python train.py --intermediate_size=832 --init_std_up=0.0385 --init_std_down=0.00468
MLP neurons of a small language model. Each row is named by its layer, matrix (gate and up: input weights; down: output weights) and neuron, and shows model dimensions 32-127. Each number is 500 + 50 x the weight over its row's rms, rounded and kept within 0 to 999. Numbers have three digits each. A neuron's up and down rows have the sign that makes its largest values positive.
After each neuron's rows, "fires after" lists the tokens most often just before its 100 highest values on Wikipedia text that the model never trained on.

L3.gate476:570481490531458479451475519499550461525507535421549461525526450533544526496476464514438410487470457475503463485476530647502475521441494577382616518491534461525522455549557541462535492415522535465495507426541567503508480481547529473573544463357546371464547541457447438508473536470477459456
L3.up476:528513453486525443500564589535453522527406465501501461449452462557543577439541530524432437526454432392476497555474511508490433506477482447422533492561508456503462561560516547498483476378574464474474529486453441495511502579582416546418535480438485487432461524513541401501542488515489561455
L3.down476:449563449577497457461443439459454469528535508600524444574505559463531442522548522516520565495526493582409482451561451437442546501484504489504325476438514485473455474569474454527462519493468513503521529420497414518553500399485481528406502558460451545561466512587539532526459536497511408528
fires after: " b", " P", "os", " p", " pl", "i"

L10.gate421:508490470490479447659438479467445583423546437526516523497572514476500485508574495502534469398532560468457555594551458475490487455465482507560493583498461521548500569534493504429475482418504598499419363509630543457443567520540467566550493512599493517525534568439487497529573536486527496550
L10.up421:541478576502558531605483454469487587494507573476535509420550547522502402522513495426521533456372490453428442500478471518615506536476587535515455519501563458393471410467579498399478533521577483521465459499580511504536540495438576600526460526500427570464495562474429533563490474477416495486
L10.down421:589508509474483594445481529504504504514503442476531440454506459598415487508524548494528500551529506514447484512534539590545553508508534511510509517555481553541505535540537500448453537482528477385523435538513504490534500509474543408527585539484586546458492539486508547441463475403490504507
fires after: "2", "4", "1", "5", "3"

L10.gate751:545620519502517480489438466477461570493507448433453493487467557515552522559504548481448494444566486564526473494433438560505477482421592504635506462532537446511484594456538499465382561495502459536421492419458464422418428559526509457498490451523538475459588504514474529450442500493486583597
L10.up751:596521533561511450532584451594546575448388391490449515525449454501573423449442514467512448502511498421519470544481561480539575598503611544402454522499565521470456531521489471641520410514527480493516493510494569434447554486508467543475632534521618498526406455499442451596577468465475508466
L10.down751:591462428447466478424543434519516455460440487537505408483492441444470412521585547467404456550452525557534515428565453527655437531524431478538487553476529415534502561496485577439428426450457595515438458488521490527446524455543547497419431526420507508541444474469516465530448613460445432473
fires after: " as", " is", " was", " Open", ";"

L2.gate443:544502465595487491507542590559587499454441477556497538488417433494535551478500492497547442580544554479549574562476502654582530495587474497461551569465465406486509549532568464473487485576455513514413480401524465558489573525558501364500496448445453474462535542418571518531506414497539457416
L2.up443:446492399557491496581458491432543457485527564524492557542540534565529470573422499536532457426542520496482481510425491502494525501447501469434525478468587573387426537402522439409442566429534503512527562570427480493524499480424458425511420485519515569492454559499513533650487519507452479508
L2.down443:537435527521513499480447466470516483451521613568466551533517550453547514540455515437561438532574542428620461487537550512546473571606477452424489594557485507484531592510574389417443443490537513557545553492464472554467562540428537501370444521541544562523491523528579519544468498456571513487
fires after: " P", "P", " p", "-p", "p"

L5.gate327:505533509579585525525607538540567467427444536525460490498436413458508521604573477542502505526565558527549447540453548617551535472513461414564443603427558582539518474452534453522445573538561511450519473505450581462500502512524493472545525521485407525393496483427561530503414530503417579465
L5.up327:522454485601516546556574493474498466389623510541468523445423441501539500478472422463599479429512544595570531489473497599518494477420521513537447445594464587613488482551536500473513418502481558492460535494611436525556504510490613487551486419524493488559486510472446487494569544513437475486
L5.down327:429503525550478432495471443503458514523479446569495443479557560442476533440432546488462577469544479588536526535490523463503460519546562404420516640513538494445526449629547566473496469491471486525512527515518359510513430547518450492448552599490520562557524458498517500450533630437546583516
fires after: " G", " g", "ymn"

L5.gate53:473463515525506582549532462529433489491418659483513523570546470498477470569527525535488525531531574546409585473444497562472521485368472512517516482476488443570532565464442521550533463459518588417513528525399514488506465492615486518508501443451432550455362503510454462472553424486556524527
L5.up53:506539510461559479492434541538539463347503510485475492563521573469437494534453536527516510457554452489408460559458482510529542499420552531366528561494552543485533559466506572490476527491483494504489446458446472480519496500530558531497552434436498580497529384553558548503520418452549473564
L5.down53:578550476512509470466584505523460514466452373461464483533454621525492444530542459448607485502496506625537528423542474487504512561524491524411432453530532482425570553587459564435485504518542424462475496460548572541536418630494478443594482486540466506497548490469456400535567541595512499502
fires after: " was", " |", "\"", " is", " to"

L10.gate807:536461421518560630411575539564517478443526536494524564413463487560560430543537486477518411546527531515439510487505534521529499584484498460456459384512492548364457407497570465493524460528481512498490434475538513521464578526466525500518458523548498453460493520511473593465446420517488503462
L10.up807:519510466636481533569469539474516488492435491479576489394514570475503518622433527479470560500491436520486459518518545494486600440482452449535566508466532636421513507609507546468463578410468492461454436510469569448391623487484524469495461582477470505411635436546459605449432523543448472434
L10.down807:549524433428535578433444489532385431493586492514471504556441450492526479501532581557434512577545442441517581490501432438499496525489452465498499482563547429462487444477467438558525463509477567512581554519469570478495486511551463491515499524459499586505468512512538495483539553458526486528
fires after: " he", " and", " He", " she", "ler", " medal"

L3.gate9:509376563525546514392537516504454540485587491535519453490437625509537523514539470483501549498549473482512401497553520507538524510506497494566463569531527523452453531486543458469462552477446420450504465496474447478549503518616446554485506472560634528525557504456530518490629401447620488495
L3.up9:495558545517484540488468472514525400562467422609475541395508487499476452521458437494497508496466379549526522472478470445465525550441394558497542518559554571510529421437436545500486519551503504467500421534485457468504456430593503481627592566485439446492503554652506441522531517394587448548
L3.down9:475489525528476547418479408459512467506470478503567482586474494468469530540456499480517543468413492540561387531500428558493538568515533404504473549486448485532511516476510468500532515473500460506542527455557402478495470558441515491471369351490482520444465584417477562530421486504488459426
fires after: ".", " rel", " s"

L3.gate222:635534492424604456435468532469552495479555527473567485468586454464474527535417404499425542511511587471505580506512488515502509492511558486564623441545423462587575400549530549511466461540423507571505520491547461460449476415500573518451457470540508520472523442501458519501560506578428500478
L3.up222:483499564506444492394421471530495464423478507535434581503546402541469473627444453496534434504562434441486394473509473496509524483508413594470531471486498516455526509544493487463514504469487430507436514538475555523454518493481532530499465567474476404470437505508489641505571451499437561610
L3.down222:522440482430447445474473516537520569447535419465582529494415489420412536559507406485484499624536511508594453471561472579424497437619537588458545526463471469473543475461534419474504514519500489456505507444476522471427552478494450472456405534527523525486463525519576470501513547457425396474
fires after: ".\n\n", " Nominated", "\n\n", " T", " y", " Won"

L7.gate109:527475506444470622474522562607447528552504491470408463495511465597454417576439386487631493482496556430437465476470522533560551601439410553577458445505504447504509507463606478520465430509507555601582585530537508492468487450559501561503510408484410536469517498394505523504462548471526497515
L7.up109:544480515579465486542512546435504374513465529527556408457468516527519560550554391467504523419533480459513510399466478554535523416467440580508546477533571494552461477438551557474464550570439442467540456423519498446444467539511452519472624510586502408461515511440565539602398534477533526514
L7.down109:494531526453411587581572475472453511525513502518432494571548566482468481592485461447501432524429504493432560478465519513552547485492544685395450532475551481522453499383597457497507399487374452541541519568469564495501547536477457574437600503411455437410482478454519525429426534391563494529
fires after: "-", " Gold", " Bronze", "\n\n", " Silver"

L2.gate103:512470512576509536570525555492510433490500511473487493498563470434525523436496436439475532521479507514585518481528578456545529404433551517453555541546512506554531495499411505539407530510608484461554468494441489355453490535455549388610533467484482611360527467494469421526399535580533493521
L2.up103:471531489647542560565434492491518471470514471544585515532514445530493549569479466471531546548526537564544530406391491517525545406477463560454572533611433523465512390584408560629394612442497590520502579492426508445525464483419548478582551527519497579452533539457462493513410387529547467467
L2.down103:494539466458502471385491467434574541416516509508539480506462431561541505482436612547499426533517520546507497495484497506503481493515469586493482495586459466470361395587514554538553562574566609415414494488523549551636538445523463536557473504503547469476440489510559498478563486474519492432
fires after: " D", "D", " G", " C", " d"

L9.gate724:504489460471527505530493497466475619553489457479532557434526563581542582540484531519550387509497490483523522471493442528606454544518503508520537424509521495421517518510402418505458465440445545525504502494509503569404470490513405546622406549471557430459484605507474487555515523512487520538
L9.up724:477495514517386511501501404618543523500557493428481476561502511475538509533533534508563469516477467576533485606472503427503607490438515538481527425481478482565472515573533494444444509496538542407507413501503423459459421464496466489506592575583503492550401514462477466578588513571551469586
L9.down724:563507535456532432439476455451514588551573465568512509544579439476510512472456441533546520409565502444587565480526588477480476511533507657588482558501537589487590540533546488528455447571513518467483497555508479463522512457544604416482500545547509574545476547563532400478584514582533512508
fires after: "|", " S"

L3.gate535:499507492437544560431538461531490529550406433526486550547453540560592466494515467541441505506578486504518512485521436460517545524545533547527564443492399444483487550501530490406467479395494416428498513368432541408490517458483542553617487482566437534502470539530481487516569437586444488532
L3.up535:479454548441533509436514552474539530441538436497518526582421444504465431498459463484443498513416463474402534470538550565398550521479514516481488531427493477499544522593509447461576526439429454501510452474491608475536607550489482507425481507465449509519490464444407497547530500432478431455
L3.down535:529475563435503533394380534434550500498497485476520471496495541564606518492436545494487451497476469528566554501544495453475536522482554467486529602519558614488466439512531546469691585489439512509531516428528529558509556563506589459460502508367547423502509519487484552375457455485582489426
fires after: "\n", ")\n", " sp", ";\n", " m"

L5.gate508:482497489498537519555428441543478608487531443461500394459483398501498572571377463459500520443512515561545462511444481408497451425477495510551491491470595468534530435460562442447474480497431528518572440497463468453533463446434524488509508569482428443547432459545485509529500455423422588488
L5.up508:503565485540467454578514428487570525483527517474502400587452545469543493523481571545528548517562497521481478522482410488586514370460505489492446500571561538540578465579496522502431480396554500469496537501417537448513478494523510501513550444582507496468521515420474506560524469548475519481
L5.down508:516450498563427464492443569479512433529556612531510381610416513526497537480476450489501494445417524488547567534480479471535455471445396443476426473525524431543491493477522443450499556560540470454433479564561491469497415494512480512474479516541510575529462442472483504532496461559496492465
fires after: " |\n", " Gold", "|", " Bronze", " Sub", " Silver"

L2.gate588:516536458442519541551470527535389537572458469557550594458445443509474538541524454484509580471550626580525424547426432540584599473566476495487536428471521487509405523414465427552486503544540451526576481478522491499557531442552479442510614451402501425451388444569457496442497396513487452515
L2.up588:537414549470473525502490408481417533524477526510475608455417560563525554538496494483438587497481432660430446624412513555505501564495499503426492438507514457449456533525476493466456518473553509463524539616580531487463424373518489602580506507466460526549440488534646492477465445501553573522
L2.down588:550514418456439442402550432535462397433401493510527510476535479496496482523515502446510686534503509562489405593470418533507581540449410509520473537533511421535423466434492504607500408455522581453513513502566451566446525475495520533538459502416505501619403508436543543480516507554526479545
fires after: " |", " P", "-", "at", " Ash"

L5.gate555:381462489425513550378488571476539469601489468449379542496430505458534481498520493582537511465495462605497402584407401499506417473534552527469530531533531399437454544335467511463523454513531488488531460585469514524505526501497514549583544505550568415551527592488590525499498468488529495582
L5.up555:479515501454460549506393429447531501449477538383447564436486449584544440510572514521478480494574514467511520553555478588486584494493470514502419556440555549604458529437493508477497455468520566488518578523473496497538584570433591458466530506566478499442470525512530494515465513494555587508
L5.down555:483440485524508371478405482559545547519534389448494550482510576511472501573568527593537501517529547536545541532470491505477443516465511424522484425458487414466567542501462503510541410484478465439552530537531487507459494549509511471516483553565395581516464447471465510388514532511562399542
fires after: " the", "l", "N", " th"

L5.gate122:531583515476522493457460405516565512486501534542539546517475447482510411495498493534516457402538482450604550373471501495453419509478504550512498470581494536450475380526536587533551525497494477485535511444482476549517510483506557451444540580610463437461578432459556454485457477488456530526
L5.up122:544509482461582508571426453478600421525583460516609414452487530465596562516452427575573516488453560477650512445556536616448497499449477559525600571470549511463445496493500424530465445491528525538523536507494443440618582544466496483553517578542568519492465467505585497582500546573535463465
L5.down122:542518480486526484465470546528572456501600479526553516474516557451580497515391478465486446469498553456559483458477514501388537500453478577561532472560535503449483455496551527541543467536553534495443535495493556529551457482422489413515541498636437550417444485510477454432547494424446410473
fires after: "\n", ")\n", ";\n"

L2.gate322:441474477576457517431528558590476423560464587478537466399438503530572481472448525477591529493555459520465456554567492396561467496559467470495506512534481472481540471513464508430564543391434500511498604460496480487490481477508571412454410531470529513536522587508414593517445448563439495509
L2.up322:508424523507491577557386555486460478617489538504530593495409476490552469517480554462596457548563511529414524541542541562459428475498606462463460492513484513444531442492429478495406444448446442553479472517512462502538602456475468507442483532474444465577497446486536513432487429578548600505
L2.down322:430603495515408571505469533499421491485452383574539505479549379518602505571416535453401617506553518540542478625473380610516494478517519503478529542471490497509503519489529577538585458409497381550450486462420559517511415500562496547483506553510496454565494544502526524514488465436504500492
fires after: " E", " S", " s", " |", "E", "-s"

L3.gate276:507476489507471524475460530540528509523506577463469482519546536590470575503471489488649548566465415440520614448469515575573495532477394582504437438550482404546486556487464545493491455479529539514456567444490511551497529434432491492488479430554557421474499513542484566569486580523441531538
L3.up276:428509487466467499499609445414449493475486481590460483505527525513508378417472511478465535565588464539345561522525574484491442481530464484577445490571571501566417475472506535445480432458504483538528559587469494502457513477516529510477456479467519397423483499454532481506458492462500427478
L3.down276:408516559431486468504472518509472479464516534588506562501486490529526456488448518544480533554509428425482435510454499447416535537529420464534545474432422517356498526423438555438471429450449499511522531515459491520546553582438531508577542504513383485488438554432479415508498455530520492503
fires after: " N", " che", " R", " se", " H"

L7.gate528:523498513498479587507513557560555543514462509530527494513462438571491443469497577510547476473548553507520584463526466531480471448443485498519429437536401543486564442523429573528440512570528488450479574541582457598485472450432396497543570565474541460508557605493546554511535498482466459485
L7.up528:522498495564563488494565505512497502486496423480527568507495440545506559544499473532517454489465446526519385570402543493500477554511484554418482533527588537499473578488550438444449463465477561498567541527564504459447492421427497423483434494478505489414480523451473476502552391521479519506
L7.down528:568510506557461601415532584412495489591442521502518397418472594586526442465422508395487490553478512452428450589481547484507482533517496547424478500513463431614469489552534426514463545449587497541540531524422504522548550510525464531442596486431439463541503488507528485499500461495468458558
fires after: " |", "-", ";", " No", " ="